Weights of a small GPT-style language model, trained from scratch on English Wikipedia.
Size: width 384, vocabulary 2048, 12.4M parameters.
MLP neurons of a small language model. Each row is named by its layer, matrix (down: output weights) and neuron, and shows model dimensions 256-383. Each number is 200 + 30 x the weight over its row's rms, rounded and kept within 0 to 999.
A block is one neuron, or neurons of one layer that tend to fire together. After each block is what it responds to, as a language model described it from the Wikipedia text at the highest values.

L4.down8,189,258,222,183,219,133,165,198,191,223,158,186,228,212,170,184,269,220,154,175,211,275,207,240,219,217,206,143,167,200,220,207,182,191,210,279,168,190,180,139,176,205,166,198,151,165,183,196,187,256,218,171,232,211,200,187,187,187,226,222,219,134,252,218,237,220,177,149,209,164,208,206,210,203,190,202,250,204,212,186,231,198,182,224,174,246,246,110,201,199,194,221,215,194,186,199,193,213,215,237,191,180,185,188,222,180,238,211,174,168,172,221,230,116,147,215,208,267,232,238,221,193,180,213,223,224,244,223
L4.down28,189,200,247,208,200,193,247,250,229,177,211,201,222,216,206,200,207,253,189,149,192,243,179,179,227,203,153,178,195,144,143,222,259,234,207,180,193,200,180,194,221,257,240,264,223,212,232,172,222,215,204,197,196,209,219,212,156,221,189,208,234,144,151,185,180,183,178,222,156,218,195,230,228,250,174,203,196,221,228,209,173,177,204,181,134,185,235,217,189,231,144,200,172,201,180,195,200,253,196,209,179,183,212,195,187,193,145,234,191,256,187,194,151,216,207,263,223,223,200,161,207,177,244,241,204,174,237,265
L4.down701,140,190,171,235,196,212,196,192,171,213,195,160,222,209,220,178,155,185,208,193,203,207,162,177,159,204,145,192,177,184,199,168,170,261,240,181,269,161,207,186,177,223,218,258,218,218,225,161,224,150,243,180,186,190,162,223,257,207,222,183,192,165,177,196,178,193,183,200,171,234,214,198,252,197,229,261,235,148,176,168,200,213,169,193,176,244,275,163,137,247,199,191,192,171,215,196,191,222,145,180,202,198,212,190,215,176,207,151,217,211,142,188,186,201,161,204,186,221,216,205,214,196,196,202,192,204,233,242
L4.down801,206,184,202,136,168,208,199,198,173,246,235,215,185,210,231,189,182,169,237,220,226,182,151,157,154,216,235,186,262,217,207,227,198,176,188,253,241,198,216,187,252,219,189,130,224,204,193,187,209,174,205,242,255,206,228,201,195,229,178,234,183,180,224,202,223,196,227,229,229,182,190,182,204,216,166,151,214,192,204,163,197,232,268,220,243,197,211,219,267,151,191,221,165,156,205,169,233,156,213,214,156,199,197,209,216,209,247,183,213,230,156,238,192,176,208,231,199,158,270,189,254,197,253,196,159,167,205,132
Word pieces that continue a word begun with short fragments like at, At, de, De, Mont (At-hen-s, de-ri-ded, at-ten-tion), plus the word right after "at".

L3.down5,175,177,190,197,236,184,201,194,223,172,244,196,175,177,209,280,259,251,217,196,241,261,208,218,169,208,178,177,208,231,233,172,158,218,198,182,155,169,209,187,176,167,221,175,204,192,209,221,162,198,154,276,197,201,187,232,145,191,249,238,183,214,165,188,214,193,178,205,211,219,246,149,181,143,161,180,193,178,152,177,220,208,230,246,262,186,169,216,197,243,213,216,157,190,183,229,217,183,176,230,154,213,199,153,144,192,185,220,192,223,160,205,183,152,137,177,191,227,187,226,186,203,246,187,197,132,233,179
L3.down144,196,244,218,205,173,228,217,231,206,220,210,213,179,193,235,185,194,200,154,238,182,219,211,226,251,214,155,146,225,201,129,272,168,180,246,197,177,225,231,189,209,192,272,205,127,158,221,188,186,204,165,168,210,231,181,207,202,199,149,144,167,202,168,211,178,183,186,277,193,231,222,183,225,185,179,206,218,217,185,177,243,172,175,206,197,264,171,207,160,182,175,184,194,213,168,185,221,230,220,211,204,195,210,228,175,181,169,215,202,192,222,174,205,226,283,213,232,184,203,147,176,171,201,156,254,167,230,165
L3.down197,201,229,228,188,208,213,195,181,189,154,219,209,225,239,157,188,189,181,226,229,205,210,211,193,206,219,196,239,156,227,226,194,179,212,195,191,261,208,138,243,164,169,220,225,266,167,197,216,192,171,211,203,213,223,167,221,225,209,203,214,190,198,237,199,211,188,199,224,218,212,211,169,208,205,200,228,229,190,180,174,205,204,188,223,185,219,182,223,162,179,206,150,228,176,199,184,184,210,193,225,180,223,249,177,219,188,215,172,220,161,208,197,170,220,191,249,188,190,187,215,239,235,193,212,192,56,144,197
L3.down259,204,225,194,204,165,204,180,202,192,207,212,209,168,191,197,187,214,219,224,256,202,163,202,236,206,206,210,213,175,211,164,228,235,194,220,206,217,195,165,129,153,168,228,211,229,168,187,169,195,166,222,188,197,240,244,225,256,242,263,168,235,154,180,234,222,196,195,189,182,187,212,161,194,199,207,170,211,145,228,182,239,240,191,256,197,218,157,190,167,176,239,194,201,166,182,162,127,218,183,239,250,263,196,203,205,201,258,215,220,177,238,250,281,228,190,190,218,184,142,226,197,204,190,188,176,210,175,189
L3.down280,177,163,214,205,194,188,227,181,246,179,168,185,230,233,164,194,229,173,199,186,254,156,232,189,188,239,227,221,153,213,215,215,238,187,188,177,282,223,185,138,193,204,205,174,242,168,202,200,223,192,213,197,227,175,236,247,242,173,220,226,176,157,227,184,180,227,244,254,225,202,222,208,178,147,248,211,211,202,226,226,214,262,196,189,200,198,169,203,182,184,204,201,162,150,155,163,174,209,192,229,209,157,242,164,205,228,197,168,211,236,197,200,179,176,226,207,176,204,208,206,252,202,171,191,222,196,189,172
L3.down344,168,217,195,151,197,209,155,221,274,200,198,185,203,284,201,212,211,216,168,185,191,136,195,218,258,190,216,183,188,146,239,253,180,191,225,225,217,168,186,228,213,185,224,207,265,210,219,213,208,218,184,200,219,172,129,166,167,185,204,229,204,198,200,211,220,230,224,207,187,234,223,255,184,178,186,214,175,247,148,192,151,213,221,218,287,268,192,188,202,196,202,165,160,208,234,167,177,284,213,214,199,162,115,176,217,182,209,202,208,204,178,227,175,223,211,186,210,196,103,191,261,142,204,166,162,179,217,232
L3.down407,228,189,269,156,148,162,192,228,233,221,213,166,206,193,177,218,187,193,197,229,195,175,207,222,246,225,196,206,156,181,226,205,190,172,203,171,222,144,208,228,128,198,232,178,262,233,179,135,242,207,204,171,241,233,188,211,200,205,152,160,205,179,200,190,163,256,210,241,168,196,229,202,225,271,217,193,235,172,162,197,144,210,172,220,180,218,204,230,161,177,184,200,195,178,238,99,180,173,205,228,140,242,242,227,170,199,227,177,222,191,211,216,274,193,158,209,245,257,182,277,218,152,189,232,194,129,200,202
L3.down429,203,168,172,216,236,163,220,195,151,171,163,215,239,249,231,197,192,217,208,230,259,177,193,246,225,152,200,233,170,202,193,117,239,200,193,241,203,170,221,250,163,206,240,227,221,172,203,206,198,146,210,186,222,143,210,208,166,186,174,242,194,167,194,221,198,220,218,206,120,209,196,189,134,168,227,175,170,228,221,170,206,274,232,239,226,200,183,178,146,190,159,120,208,162,193,156,198,195,207,235,223,225,155,190,235,175,198,191,184,272,179,198,187,173,216,220,175,175,159,214,181,178,203,236,187,173,220,205
L3.down502,150,202,188,194,156,199,160,197,221,181,186,230,212,221,185,254,210,215,180,180,198,187,185,194,152,205,193,187,251,199,218,202,193,236,177,211,212,153,154,201,182,191,205,213,218,212,248,259,228,165,238,204,221,194,235,190,246,137,203,183,160,180,162,208,241,240,211,210,190,207,188,134,204,217,205,176,181,180,226,238,205,163,229,182,174,202,230,180,232,168,224,267,147,219,225,177,153,209,140,181,191,231,219,226,218,172,160,220,165,201,221,223,168,245,178,197,185,191,207,210,188,202,230,190,183,230,166,163
L3.down750,176,188,155,160,227,221,189,207,246,221,194,211,183,200,177,172,176,223,169,200,215,191,203,190,195,209,188,220,191,195,169,208,204,248,200,156,206,206,226,191,187,170,203,187,195,171,239,191,224,195,101,157,188,231,231,215,278,213,230,207,233,238,247,196,199,219,157,238,249,223,249,227,231,193,264,237,184,179,220,184,208,236,221,231,190,158,166,181,159,235,256,201,188,224,171,194,190,165,157,205,198,202,198,161,160,238,227,184,235,200,192,216,214,204,205,239,215,191,235,253,199,197,155,193,190,167,228,144
L3.down876,178,213,200,162,204,176,196,210,250,192,241,236,207,212,210,154,176,173,179,198,234,210,228,202,186,230,194,179,227,201,210,186,168,177,173,169,262,173,158,199,186,207,176,208,143,191,232,161,159,209,211,192,226,226,179,238,194,235,184,228,158,178,220,183,233,241,197,203,222,204,178,132,197,183,242,189,237,230,172,208,205,212,222,213,167,199,268,223,195,182,213,202,249,173,181,189,222,236,211,227,214,194,195,241,241,185,240,134,212,179,208,228,184,181,218,209,212,216,218,179,221,191,247,210,150,120,147,218
L3.down918,216,215,176,245,147,218,174,205,215,173,186,226,239,182,170,177,165,126,145,251,238,168,169,214,204,208,168,203,220,200,159,180,183,209,263,193,207,233,194,230,181,186,199,184,221,176,192,183,185,159,158,222,189,160,197,167,170,251,250,213,270,196,222,145,171,171,156,186,246,200,195,184,198,221,238,195,162,162,224,209,223,189,139,178,199,230,142,204,190,138,166,217,213,174,196,169,197,227,275,205,249,143,234,224,201,205,216,274,219,197,218,153,185,234,235,194,198,157,221,263,153,234,204,161,191,189,209,180
L3.down923,243,162,275,143,177,250,233,174,186,195,175,250,208,214,170,177,166,204,206,232,206,227,177,214,155,219,201,215,188,213,242,254,187,196,236,151,250,206,159,253,241,249,246,208,208,201,245,159,221,221,198,183,173,216,219,205,188,128,222,164,242,191,193,186,225,237,207,241,170,229,227,182,242,228,211,230,228,148,179,164,212,227,206,210,183,208,197,225,228,167,223,160,189,188,192,212,214,254,177,238,211,213,186,190,242,159,270,189,210,239,191,117,138,211,200,230,213,187,201,158,180,222,230,232,154,200,174,248
L3.down985,142,174,219,176,162,215,168,192,183,206,182,147,220,189,204,167,190,149,194,225,168,218,199,216,256,161,218,205,197,196,176,177,200,240,136,181,196,187,164,197,211,175,272,177,256,198,209,207,217,187,194,279,245,225,194,231,223,201,177,187,192,256,208,200,228,153,194,267,215,214,196,188,209,219,207,176,191,174,225,178,169,199,213,235,193,188,239,205,182,201,217,200,156,203,176,257,265,203,210,188,211,163,174,210,184,243,187,147,217,212,192,206,204,218,158,291,178,183,237,222,243,187,178,188,161,110,177,171
L3.down1205,223,226,178,195,198,168,183,138,232,172,229,266,181,203,218,210,165,260,167,203,230,190,221,208,223,167,193,197,195,206,158,205,202,228,223,183,168,182,164,189,236,211,177,201,227,214,166,179,214,186,168,203,203,179,191,197,175,231,189,228,159,214,172,229,199,193,256,236,205,187,132,158,210,223,141,196,148,184,194,198,218,260,195,196,196,183,264,168,139,211,204,201,142,228,184,200,167,211,188,199,148,204,248,199,172,177,220,183,265,280,264,223,225,220,211,208,179,186,181,210,199,264,196,165,186,145,202,188
L3.down1297,177,229,263,145,234,228,213,167,171,173,246,254,209,209,180,193,160,174,190,226,191,205,185,227,206,185,214,233,180,229,181,158,217,161,209,176,213,204,164,209,204,142,213,175,191,186,231,166,206,182,228,226,186,238,193,234,201,190,204,245,204,198,250,239,206,171,167,210,190,199,189,148,226,228,196,180,200,225,180,165,226,184,190,170,167,170,251,197,172,163,172,189,176,211,210,193,168,149,239,272,189,172,164,198,217,123,211,208,203,164,200,205,214,165,164,168,207,174,201,189,227,224,194,172,214,151,164,190
The possessive 's after a name and possessive pronouns (their, her, its, his), e.g. Hannah's, Hua's, began her career.

L2.down825,195,242,191,162,209,245,258,209,243,137,166,242,213,194,222,198,192,223,182,229,174,217,218,244,160,164,233,189,205,195,204,182,230,190,240,192,164,202,174,229,219,175,155,204,198,215,191,209,223,177,193,182,231,213,232,244,171,165,189,211,223,238,201,194,160,256,212,204,172,220,200,156,199,118,215,210,225,208,200,221,181,194,214,158,242,231,204,142,191,198,141,189,207,218,188,169,193,227,241,199,210,143,155,167,240,223,163,183,236,162,259,206,166,173,249,214,229,227,262,208,243,201,233,192,155,194,225,206
Nouns or word pieces right after "the" or "his" that name groups or relatives, such as men, group, people, they, brother, plus scattered mid-word fragments.

L4.down152,202,162,174,156,216,211,200,185,209,160,223,241,181,186,189,159,213,173,236,255,202,199,199,237,222,210,158,231,158,179,189,163,207,153,209,216,241,214,218,205,168,192,185,202,196,165,207,168,207,234,198,191,230,220,200,192,155,220,179,184,204,217,202,181,197,199,200,182,182,226,221,184,215,182,183,256,211,196,199,205,217,175,181,188,207,193,206,211,182,207,195,204,189,220,127,203,172,181,154,195,200,251,166,223,213,176,197,198,164,185,205,218,222,215,162,191,187,178,233,184,204,187,225,221,177,203,221,206
L4.down620,241,184,239,251,230,177,222,230,198,197,220,182,239,207,117,234,216,179,221,167,210,169,215,201,212,159,185,233,223,218,219,182,164,143,218,173,227,168,199,232,227,155,223,216,232,177,162,225,236,181,186,166,204,194,234,189,145,200,227,194,212,250,159,209,243,250,195,213,163,179,164,176,174,235,203,192,224,135,129,227,161,204,160,161,143,189,180,171,183,161,213,200,159,195,219,199,179,227,144,234,242,214,221,214,177,233,156,249,166,203,198,186,188,242,181,216,209,211,204,256,230,181,228,235,204,161,174,207
L4.down1124,156,223,238,181,198,216,232,219,202,177,186,192,166,219,260,197,184,202,185,247,210,156,185,195,157,186,204,232,214,174,204,259,139,104,244,212,277,220,192,218,239,185,169,210,109,241,215,157,213,239,188,199,194,199,164,187,220,213,209,224,213,191,198,174,209,147,173,208,163,185,226,166,235,170,240,230,244,204,175,220,287,156,216,202,160,228,239,211,187,217,200,166,190,234,213,192,204,164,205,170,234,165,230,231,253,193,235,218,208,200,264,180,205,168,185,249,209,227,229,209,193,249,189,221,227,141,240,151
L4.down1296,194,216,245,209,168,204,203,255,207,254,187,203,198,204,194,203,162,199,201,151,179,233,230,209,172,254,268,218,231,146,224,188,204,163,193,234,189,194,192,176,178,196,284,160,194,187,221,200,184,215,296,158,210,184,180,161,235,179,210,216,199,223,192,260,148,232,233,176,161,173,188,175,190,240,225,233,193,196,204,124,191,185,177,228,222,152,179,240,208,228,178,169,198,150,244,212,162,188,187,166,226,241,213,176,186,195,220,216,205,232,194,166,190,181,160,213,203,166,208,206,165,181,247,149,194,186,232,172
Possessive pronouns (her, his, their) right after sentence-opening prepositions like despite, during, following, and -ing verb endings.

L2.down518,223,202,214,200,203,169,177,268,166,160,217,200,217,231,183,223,220,212,219,234,248,206,226,147,215,170,237,227,202,210,214,197,258,162,216,178,260,166,222,163,219,270,190,135,215,181,167,212,199,246,204,210,165,221,175,170,257,197,205,257,173,186,176,183,193,219,232,183,226,237,202,171,214,172,215,197,180,191,214,186,226,188,197,147,182,225,207,233,105,171,205,185,177,183,206,198,188,190,175,228,236,223,221,211,216,179,173,154,152,162,228,193,201,180,217,208,188,206,233,212,190,237,222,207,205,144,175,203
Fires on words that start a new phrase or sentence, like "the"/"The"/"A", and on the table pipe that opens a row's next cell.

L3.down28,210,141,249,169,209,224,194,206,213,202,191,184,225,155,224,213,196,220,191,188,164,188,155,199,198,189,170,237,184,244,178,194,164,129,163,226,209,175,179,191,208,186,188,202,208,165,234,201,167,286,171,258,195,217,236,257,205,223,189,195,239,185,179,183,150,167,244,199,151,196,140,225,227,148,213,161,188,201,123,169,201,196,223,206,212,200,218,180,223,168,202,239,177,178,220,258,205,185,193,247,220,193,211,203,191,181,177,160,210,216,169,241,209,203,147,218,145,199,190,225,178,213,185,229,210,262,217,239
L3.down88,197,198,243,207,169,202,175,213,241,193,169,191,144,247,237,210,149,205,207,191,220,154,201,206,223,180,148,227,198,231,191,180,229,179,221,209,188,234,182,216,179,200,241,191,171,201,192,172,191,189,182,139,148,209,155,180,193,168,139,180,195,214,186,262,242,200,163,229,237,162,164,178,244,207,190,236,231,238,212,151,214,198,232,157,193,172,195,220,192,186,200,269,184,203,211,173,208,228,218,196,186,145,164,177,240,152,190,224,210,220,169,228,160,238,219,216,194,249,202,224,218,202,194,168,203,240,209,227
L3.down110,225,219,236,233,203,166,202,188,204,214,198,198,208,237,209,210,163,180,176,237,206,147,174,158,174,231,171,190,209,207,214,211,225,200,203,181,186,215,181,208,157,213,183,189,207,222,233,187,206,191,190,184,196,205,208,202,182,206,161,246,271,192,236,228,189,180,129,203,169,178,161,236,179,198,226,136,157,222,174,158,274,201,221,203,241,220,165,173,204,193,231,225,213,209,181,174,244,186,207,203,223,238,196,150,157,160,179,196,133,167,227,190,217,247,208,223,208,198,162,164,231,275,217,163,212,219,220,187
L3.down212,229,232,169,215,142,154,190,154,235,225,212,229,253,216,231,228,222,174,193,177,238,168,211,244,192,201,195,169,239,196,193,116,153,203,261,195,248,219,160,197,183,197,191,181,264,181,199,166,142,213,152,205,227,219,268,141,258,192,185,203,243,162,239,218,201,196,229,159,240,186,201,199,228,229,192,139,202,198,222,168,233,156,217,192,225,185,193,178,187,156,236,188,213,213,189,136,171,232,244,213,195,195,189,177,191,185,222,202,206,202,222,160,192,217,206,198,191,218,192,147,207,272,191,196,224,244,174,141
L3.down255,156,132,229,196,193,187,234,240,232,169,136,231,225,199,153,189,218,182,235,239,225,281,220,193,162,158,194,169,227,211,224,182,209,237,198,163,227,226,186,200,205,231,220,187,175,164,179,184,182,181,185,135,223,186,202,184,248,240,201,216,227,169,186,197,203,220,201,166,202,210,186,197,262,219,234,225,162,201,235,137,235,173,186,193,171,161,180,193,189,216,220,184,212,179,165,193,240,165,192,219,255,195,241,197,229,179,162,216,187,208,174,180,189,184,163,226,247,252,257,189,186,205,158,211,256,224,171,164
L3.down348,222,153,212,183,166,192,173,171,227,185,128,207,228,199,220,175,249,202,189,209,202,168,215,206,183,206,189,244,220,133,193,224,181,222,256,212,205,199,208,203,203,256,194,172,201,203,209,222,271,228,199,154,182,180,187,190,204,177,185,192,247,230,185,177,172,209,162,194,185,202,217,266,199,188,163,201,164,166,235,162,215,169,212,188,269,218,171,267,170,196,189,225,198,216,164,178,186,216,175,195,217,133,244,197,205,201,234,176,153,215,166,184,240,213,166,247,196,175,182,232,251,160,146,165,190,213,235,188
L3.down477,202,167,190,184,191,202,224,169,128,202,203,204,161,224,186,182,196,178,211,245,138,173,217,191,197,241,151,229,148,210,199,188,198,154,174,224,153,184,233,203,232,205,153,179,223,185,218,209,242,199,216,209,232,178,183,203,233,150,181,212,220,182,185,194,268,145,212,234,225,184,202,209,184,222,198,194,153,211,174,225,167,221,200,195,203,235,174,199,163,185,244,168,185,211,212,155,182,272,176,134,225,154,162,242,230,213,220,204,213,224,156,184,120,205,210,190,208,205,204,217,187,223,189,190,165,246,185,238
L3.down483,241,225,186,203,188,204,230,183,175,181,160,264,216,161,250,216,237,227,166,220,169,184,232,205,203,185,181,227,225,188,191,255,160,155,226,196,214,170,200,192,248,174,164,217,213,199,174,242,172,180,199,206,142,253,196,177,202,153,147,253,195,227,171,243,204,198,174,200,215,243,205,215,265,231,196,235,171,174,214,157,214,137,168,200,240,210,163,232,204,215,241,208,195,208,205,217,168,198,213,174,208,169,170,213,216,236,244,181,217,239,205,193,165,252,202,171,217,187,135,190,199,184,190,234,172,172,208,289
L3.down545,201,238,223,170,242,202,211,213,216,195,190,195,233,204,245,189,198,187,213,192,211,149,190,250,236,193,204,270,189,230,144,214,200,220,158,204,198,179,204,206,229,206,180,166,151,254,185,188,265,205,223,137,171,181,202,236,201,211,156,190,251,168,163,165,220,198,217,183,254,235,210,202,231,136,222,245,162,167,215,235,214,213,205,172,203,224,196,211,184,218,216,230,221,215,230,197,188,171,196,184,215,204,195,201,176,249,193,212,213,187,165,210,187,172,199,284,196,159,262,255,220,163,224,177,202,190,192,197
L3.down565,177,143,159,202,170,220,159,167,229,175,173,186,213,189,175,226,202,199,201,248,216,172,226,202,206,218,246,229,211,203,169,192,166,243,180,229,140,235,187,182,185,203,207,217,274,205,175,197,235,203,212,182,191,187,152,175,235,242,167,205,216,191,262,177,160,209,224,210,227,218,205,233,163,210,237,213,232,187,171,204,206,195,211,192,200,246,215,232,169,212,221,174,218,246,205,204,202,218,161,185,230,246,187,168,196,160,216,204,199,189,195,234,232,208,175,162,187,185,214,171,212,215,213,199,246,196,212,198
L3.down576,213,206,242,175,195,184,169,161,154,211,218,142,183,198,165,194,166,212,166,187,239,211,188,232,201,223,200,195,237,179,242,233,229,163,169,201,265,159,217,250,190,219,198,173,197,180,218,117,196,196,185,191,165,232,190,203,189,232,182,161,210,199,191,195,193,175,197,197,188,186,178,202,192,230,192,165,234,221,220,212,244,197,210,166,197,230,167,204,246,150,189,175,181,204,122,284,167,227,174,229,80,176,181,266,247,236,193,193,156,213,190,183,240,238,204,217,181,184,202,174,244,206,212,247,134,196,215,213
L3.down616,189,195,270,187,265,229,213,168,159,218,218,208,214,229,163,201,202,171,179,139,167,160,211,214,190,217,193,263,177,173,182,187,137,181,225,213,167,217,194,221,206,190,163,202,166,199,231,235,229,241,202,164,174,227,223,264,153,182,216,198,242,189,187,207,170,192,136,174,184,224,247,232,159,202,214,183,172,161,198,203,218,187,140,211,195,224,216,208,216,237,216,184,229,152,195,219,193,192,172,225,222,178,236,190,285,211,235,247,191,190,222,183,236,196,203,210,197,223,246,193,241,247,216,131,196,193,185,299
L3.down652,225,219,159,185,188,167,169,194,196,156,210,228,178,153,183,247,154,213,226,259,143,148,160,194,190,251,203,199,162,216,205,271,223,198,232,186,198,162,224,134,217,176,205,196,236,199,198,180,249,183,230,167,208,217,204,138,218,214,144,181,204,188,175,212,208,216,158,184,191,211,139,252,194,192,193,191,158,271,183,225,190,211,175,188,153,202,208,248,188,186,192,167,204,261,241,252,212,218,151,267,180,234,140,200,202,161,210,210,216,217,175,202,252,155,243,160,171,227,233,224,206,157,202,159,227,225,172,223
L3.down710,196,186,210,204,191,183,168,163,216,232,169,187,244,224,217,172,181,212,234,213,231,191,204,202,211,241,213,198,253,205,210,180,143,251,206,207,174,259,204,158,233,200,171,189,220,126,155,206,212,214,185,167,206,136,149,168,283,154,159,171,232,223,177,188,175,188,214,212,167,189,230,186,186,230,195,186,189,247,237,250,196,149,163,176,175,196,222,191,188,156,199,186,258,226,161,204,145,213,187,238,197,150,188,201,215,171,218,186,204,186,168,184,185,226,236,191,161,227,181,186,196,264,169,224,164,170,176,223
L3.down723,163,223,199,196,238,240,184,219,261,203,188,137,132,141,220,195,192,219,203,222,160,201,202,207,167,212,156,204,193,185,161,135,201,212,232,203,129,187,174,215,166,163,201,200,235,243,220,154,190,190,203,163,198,245,192,189,153,163,160,228,179,256,166,231,169,206,192,218,181,225,204,167,157,183,206,229,145,275,223,241,142,185,136,239,206,195,207,235,151,184,216,187,228,142,223,232,212,263,248,161,236,148,201,164,219,221,166,195,169,208,253,203,258,169,230,207,217,161,247,213,201,156,167,184,167,183,171,192
L3.down1127,178,205,192,201,208,199,254,218,234,176,209,197,203,197,185,164,197,218,241,186,214,216,180,207,217,232,204,164,189,212,216,168,133,203,154,195,214,214,171,153,177,158,242,239,227,210,204,239,238,241,184,265,186,214,166,215,205,277,162,156,155,206,228,189,190,218,201,170,186,197,170,196,192,172,201,185,192,214,174,232,219,193,167,197,167,254,179,174,224,143,257,151,166,209,169,215,131,166,215,224,181,241,152,221,193,189,229,185,232,205,167,232,239,217,246,200,137,219,212,185,176,231,274,249,193,171,201,152
Articles such as the, an, a right after a preposition, mostly "at", opening a place, event or title (at the club, at the 69th).